MLP neurons of a small language model. Each row is named by its layer, matrix (up: input weights) and neuron, and shows model dimensions 165-260. Each number is 128 + 32 x the weight over its row's rms, rounded and kept within 0 to 255. Numbers have three digits each.
A block is one neuron, or neurons of one layer that tend to fire together. After each block is what it responds to, as a language model described it from the Wikipedia text at the highest values.

L5.up201:079126172097069093152155129130129110130137152137133173148137165140075155161088185215144098141143105129163098098139110118189100071165066158180150137111153110106076167143170093094146095128092138128139100189109124163100148171175105153195123139162047176096132143124132083109119126123112126152
L5.up204:134144081127147103120114204136126143121137129137063137104061152129141135159122127102172151094122128135079164100144087123196146137197140045151070140172097107165096099103133143158135138178145118129188118064102101140117159153179069113104133092137104129102096116087102120120091168151161192116
L5.up681:126077117116153125136134123160154072136165137108158142169119092143172145141124138165157125123151110131134099069174123116111074074168164130177110114160144054138144076086140111136193118114103117134120152110173101115135139155080109150142163114104124198156107124072163142107082131164103162145
L5.up736:160100186059148119157129184126103114076069128075106057106075175174060123113148151114090095137141094085149113121105121065138152141168139166118161138082096099137124138127133142169140167140146097172108138123105096152116155102120098113185125102089125131105160115094174141113110120094100080125
First word-piece of a longer word split into pieces, often prefix-like, such as pre (premiere, prefer), inter (interrogates, interest), tr (trustees), Co, Col.

L3.up105:139138070111127165088113145125087084041067117059171103159117136129108161142099150157114154094080153119127148135105135080100092095163158102139150198133145120132129140167153152168113111108155130099150108188135151154162155101160148163170113114142107151148111101127152059112131090118108136197
L3.up138:087131097178154134173087121076052154122198132109054089063124144112144085149093101116134103059110170090069185153081146171139121082143155155079136187158085142114140126151102109155121101147131110098125058133143144111161118083137104134141135130143096138105090162157143139143171143160155161141
Word-internal pieces, often "in", "on", "un", "ard", right after an opening letter or consonant cluster, as in P-in-hoe, pr-in-t, p-un-ch.

L5.up145:142074142074118109184078168128182092102126139181080183195102146144176091129135139149100104116158124158138115126050169114105163182168087137123150097066203148163099111097099115114109105135145123155174061112112094142142154121127144103141102088127136138122138144158156075103158140188110165086
L5.up348:133060108118136091098107164090152182182162139132098164094125127132129144137185115134072140125132125156157120109136096123112125102129110112097111075127111201157132128111140083176130081110139102108107092157153229128131135207152141152119095182096122151113150117164190075160114135123094144202
L5.up360:133142153117143089179082151056116125136165108076161111073160106173065130127110160163068050098177104150121144124119144168139229115150147127129113209154100126133131130093140145165121149086102120132158110114127111127165154159158149127103138150155092130118135119087152128146154139191182141076
L5.up494:120108105053097082070093133119086113098106159142193099160132142099135145099145095155105100117159070095162093154090160140122131191072094144135156124124147093130118080088189117142150133145139151114128194125134107081116130192119149094213168128117110137186136175112124124106138070112109098154
The apostrophe in possessive 's after nouns and names, as in school's, Carter's, women's; weaker on mid-word pieces like ed, act.

L3.up417:107068078197137082164135110167108171074121121116037121110092091104152105221178183149128112175135134104147121103114132186147151138134105145091095114057114147142134142184155126109111154095131166104124141067190152102120094121070056108131143132160143116111121180081116099125113114127180104175
L3.up670:094165128140209089160151099146200194158097120156142160145093115192143151176066180077160116159109108101176151177109160157168129045093099081092122165180167091123119086176156087145115082143128150103133156108091195143085155094081160147129192112172158084106149111121247144123100182199096136157
Final pieces of past-tense or participle verbs, often "-ed", before an object or "by", "to", "in", as in devoted, linked, identified, described.

L3.up210:156146136102135099103108118168157109133134157100109174168130080082113160157199176127139134154133196171129139170128086146139146190073179180146180099157172164083165090085121106109162060090082082160112124104177113100143162186042120081115141148130114093148099177184107062140139140097127113107
L3.up476:160068119106100168152125176164113136199155139141150115078113142106161153128171144117118146165126148141086098123068153129173140155168098144174060155160107132114120094118112133124131121116095107154087124134144088093188125088123105071167169163121175180108106089124180132101142104141097105154
Short final word pieces that complete a multi-piece name or word, often in tables, such as Mans-on, Arkans-as, Cornw-all, the 's of possessives.

L2.up205:177112158144107132171101102148162143121116121164125152109097143091136114119102153111129097122069113110103149114158121181102126172137126089094123185151183139177092106078120094155162116135125161143138151135190198152090085172106128149085114134191134131159082103129158121126159125146114123214
L2.up314:097193141156151144123118172169152135067163143172151178087088109121107131119125076131032123138106084107127107164149158142131129143181137121145142171129114182087166180131113172192166084072112082141122120119104090097131112065155102139136138109149158145102109174126184158125150161128116178117
L2.up364:138161124072116134165148145151161092138101140145152123160065107120116169118191148114164130098120108110096121064111188132109096150140151077117119112088116141120164163115166139140097137072127129138111149133131114096113182143167076102112101164127128117130154115156106121165095171221128161111
L2.up434:174139095065097129143161166070179168134096145136196131142082114191086173106144114154163120155137150122059098108114130146173124110120158081148134120137133145124073149148125105170087153173211153095133082138126164103179165081144118074094143093165083148121124111095149064164154137187169140132
L2.up578:102046126117114121122210151148148139082115128135103182135139105143162099183155129137116166128124116122099138156193155104161098162110138100086143131114118123095105134105157107143170131099142130085116121110109160113109168107115115099107165121106115135120157149150159145174173079140153123162
L2.up611:096124125087178119079095125148134147124156151121149179150140174131075131107098149139106152136121132103110113199092082113200176072092151152122155092191146151153154217126191113065114127055189098139121099092104095138128145116114128120085184152123106175162164150156148124144100145117163190123
L2.up722:144173106120128166135125112157079112143193102107180107101160105128089141113167040125135106057090178177089160132090145176123168109042072144158171138092156141103105099128153186118123168119134133123131147178142129121096115175119143065105194136148138097122149133142188114099126144145079192160
L2.up740:146144126097137103128121136169144089128089090152089111127132093105118118130115139133159141097161131111156057157135138139121127155122166125116082127113184140137107133211143157177133158125192069125092100185125121108132179084124106103162123108138130161138140105047119156158158202130106146199
Mostly the possessive apostrophe after a name or noun (women's, Elena's, Ryan's), plus word-initial re/ren pieces in renamed, renowned, re-establish.

L2.up20:119139150107125104088127119156149139105138138144138163087123136129139146147114152139159160064140125131132199134137120109111122129073154091158140073156111136081120063112125139127135151178086185130146136076112140139147074152137101113109135178154166104126104131118118112179079133167121219174
L2.up70:101138164074129132121182155119089117150125119165097128105103127156094173083146160160178053148116087149087198172143181177148164154108127083147146106146083070143098079158115131209114126142114130120112147130151102162148184146131148175083135131104060131115154115152085122161122120150167119103
L2.up80:075077130084109093125140115139167122158068128209153062116140179154149174121166135107150160117127170124154187154173104118084104098161128109166159098157130104136099120129070226120166202162114101116160125155132192197145112074148195158073159185103126160094111150140179094083141130188120067117
L2.up203:150099148118178103125092160170127149146132153067132110094169154095136095156143126170144053209171135119112131147133091218130075126127092135117131164133120122130108138124186165115126164128154085162111088052156122105164171154112163150102166039173117110132168107146142103138106124165171198105
L2.up272:075137101144101144124086141137151149170143112198143138162116088093119133137151167163145160158113100159109089081134191118054147115128097090067127127119168130123190158163077055179150117123079113145128121117144105123164070157189130157170113136080109124121191191134152164118130083158141122116
L2.up406:124121123163161143176144143121128120177131044147080119148096150135117143144085106080169095129082139151159115103204174116149110161170092110153159125087138155128101178079098080122156106113124142140153135102067126151140123104052107106117165178118178149102159166127181117121134133116189122110
L2.up690:107101073067212113100062124180100083180107149152078154122186140059137104106105111058147095115164138155121139126141129155106114167097181064164150170097117113123084127099160167158098076146104055152155142156118133109122136152146135170150158091190149139149112175153131148178138146099122127121
L2.up763:167157103096170115117149111132096123101137131129167173131099123122037084112075141164142152124161160119121137067136130179161088174097155097157112071081151122081181113109134110134137131126196148133152167117072125114170177180067165120082102122117147163144133088171190142118109165118112133108
Mostly the closing = of a new article's title line (= Temple Owls =), plus scattered mid-word pieces like m in Palmas and simple.

L5.up5:142171171144171149149185123137091105164099139116142084084110140110068165119109160117115135146164149178069083125128160124155160138169150162136108144078097135110100073065104168125106176068141105121152206150135138189070092164120125137144160180091117109073110126154106142116095106175199142172
L5.up287:098174132104178102121155119168080153141137144128098150148105119114141070153141146097120123095111130107080127146130160130133141168089132135130185116165062097186168160032074152195115103117163157095144149148149102109086102097145102109152153125107052148086121114125113143096148126141103131104
L5.up597:108130190140102076117178160093178104094089103112165100122142154122104110121159139165092092123133113120123122138116139180108133137129082142175110136120096097183150135077097106171119182126169113203095151117202121145140173150150134189162145092108119104167143143118097096073120127140186156133
L5.up711:166118203182174108123150107129100161115146113070080153119117107069018156104122140107126056115099114156079116133128100052152181132141155053113131131127145100142136136153176150110174115101112104087132145129146107137060077191129112145133095123095184131138099114127092109194092110124173102149
Articles, prepositions and number pieces just before a contest, title or season name in sports and awards results text, e.g. "win the", "edition of", "202"; some word-piece "um" too.

L3.up201:140112099171087131146154147130144114135062135106185101140142153143186185193096128128160091164093087124165123189135113083089116157109139124149171153098103119112115136118112117185114125111110138139129129075132137040174137118106128165163116085140135154133156145204120151138150157162172118135
L3.up280:129193098186117144090141158095111141147112101164144123114229114151094169129130103172129123106040129148142241139161132114117099076101133185136133113115132098150122149101152083136102122082027097126099126145100076186124160138116081136154154153094124097205201135143143141151142122176173159214
Fires on the article "a"/"an" before a noun phrase in narrative prose (a 16-point loss, a successor), and on the closing "=" of article-title headings.

L2.up245:111115100129117174137150139151098107087159182168107114204157146155114139183161140118132134115182127141185139162161192167094077150091152147111105150119093145095092139201146117183134151140170106188114131163083163101148193168156140176168124133171087065176087136130168145124211106120087152078
L2.up426:137120172111100095135128151115128139044087118083096172115186073118145075123126115098132113130193099114043166112132076075121136171089128055162071097170164117101082144167115070125135133088114093122115068092136057131104209114133114130154083135088085093125157125117126146141116113087128125151
L2.up501:185131130099107144130134081166185098129108133112110143183148134098134120174112105146173118129142115160114132162103077100147077166162152090092133108117156118146134160197106166163104095163176144127142137155114116065064146163164127144148133120109119200113155081089077159126188103094223143145
L2.up533:131156119154157082148104122137115097066121078092180080169178105088099142134119129124122166091139070094142183114092144117159113124117111113069147099159121163127103149170085142157115124093107176145142102121137118146195168136156158152128146065139136128123127118079152162127085007127146056067
L2.up671:114137170165104165149156185168156132082056151151058118113154083100137183125141153124135090094134141139139104148130148155131110132128093113085156166233139183119125104142113117100084173169161137149099117198155074166090163154112102128129092162120124136162078119136107203162119148122122125113
L2.up815:155089060130185189150123162103087155146148190084130090120149178047093160157173134187095134092172128119131139121176097126123103135120192145146147162149129133179149155100130144150159128130164115146140164113124111039115135178163118114125140142116117110088102096214078152105154098089112074138
L2.up825:098109103172120119119119160109094107101145109078152083128167080078106135128184085124137149096132130161087114153152156161161090129072077173145139130116102158169142073108137127143092187160129138094231150116088203147092146154156157160153113099103142113116143154150087132149188156148130107069
L2.up833:158158157100145176174152123174046126149091099098129138092159180185147152146063148127156111167140133107109109125113112082156147121050122120115076094160141102161086118131179149128114160124136155164057128122145113106072095081215146177136042126155156109106085088156126131128095137108151132106
Word-internal fragments like v, on, ev inside split words and names (Ivory, Harvey, Toronto, Testimony); also infobox line-start dashes and == headings.

L2.up213:150095075131120126104076150155123134156140097111109091146134104154153070148135201158172104137172160102100133099223115157129185144213149103096087148136198097156120095097184094154101133162086108169114124130124114137072164127163123125113079157121130127127106102105143077131108138131155156159
L2.up276:145149112158170120102145128095096124102082192115121107158116154096111149160136149138190127173161065086174079143084060146133108109142116122149124080109084113145114104142092116124155143166111110148126131117172159127120165054127088087104169089131125197108107128107156084121165092115132071118
L2.up480:186132104123142148165137155108144092131093158141126133097141160142093143145116057172149121166111100107173128146124164182150121149130140168150150083157069099085158145209155135108148155162141137100177167067172133105105053114107102107078141116106147166128181104108102103145080168076093132120
L2.up554:154114070126173123139124122158151116112069143194080098212139121115184126130198144120129142146130145092135121138109090116176099101143137126156127110106188113129129123135101181157098115119127164117117133145115166119151168092148109169127109093175111157130123125185142035108108172074139126150
L2.up592:213078150086159119082178098111131137178165116120155082099155179137082110150103181138091090151139151156120191098082153118128109145141137121138073094124192154114117136196111147109123194128117125071105157128156121060161193179135138071157101124143135136119220103130150151161119142159166136155
L2.up635:166115087146171125066111103086154061106109086179138092142151171199115124113136109193090098126107101074139102126178125137118103070121133169092120090128139160138159120064102126145125154115171132133097092134128151056144116110102183102113109057155170196112166104170152144127157160131163185116
L2.up648:092122071109141115127142159169082153098135135094132127118147150128138067188142099127152131144138140135074128084092140158141120107114125151188145104153141118149173149097136187125106192136159136129104120082105118104152193123101117112157167101153130154106163131091099120168110039106168157178
L2.up805:079122149142112076046137143157104174043093160189085150130134150149076175179122112120116170195163156080118120131146134091127108066124139192110148118144093111126173121131119095143090094203118125095135135074192133109135151105162108121120198119176126127161176101099160169158121090123151147163
Past-tense or participle endings split off a verb stem (-ed, -ated, -ted, -fied), often before by/to/in, as in Established by, Distributed by, certified gold.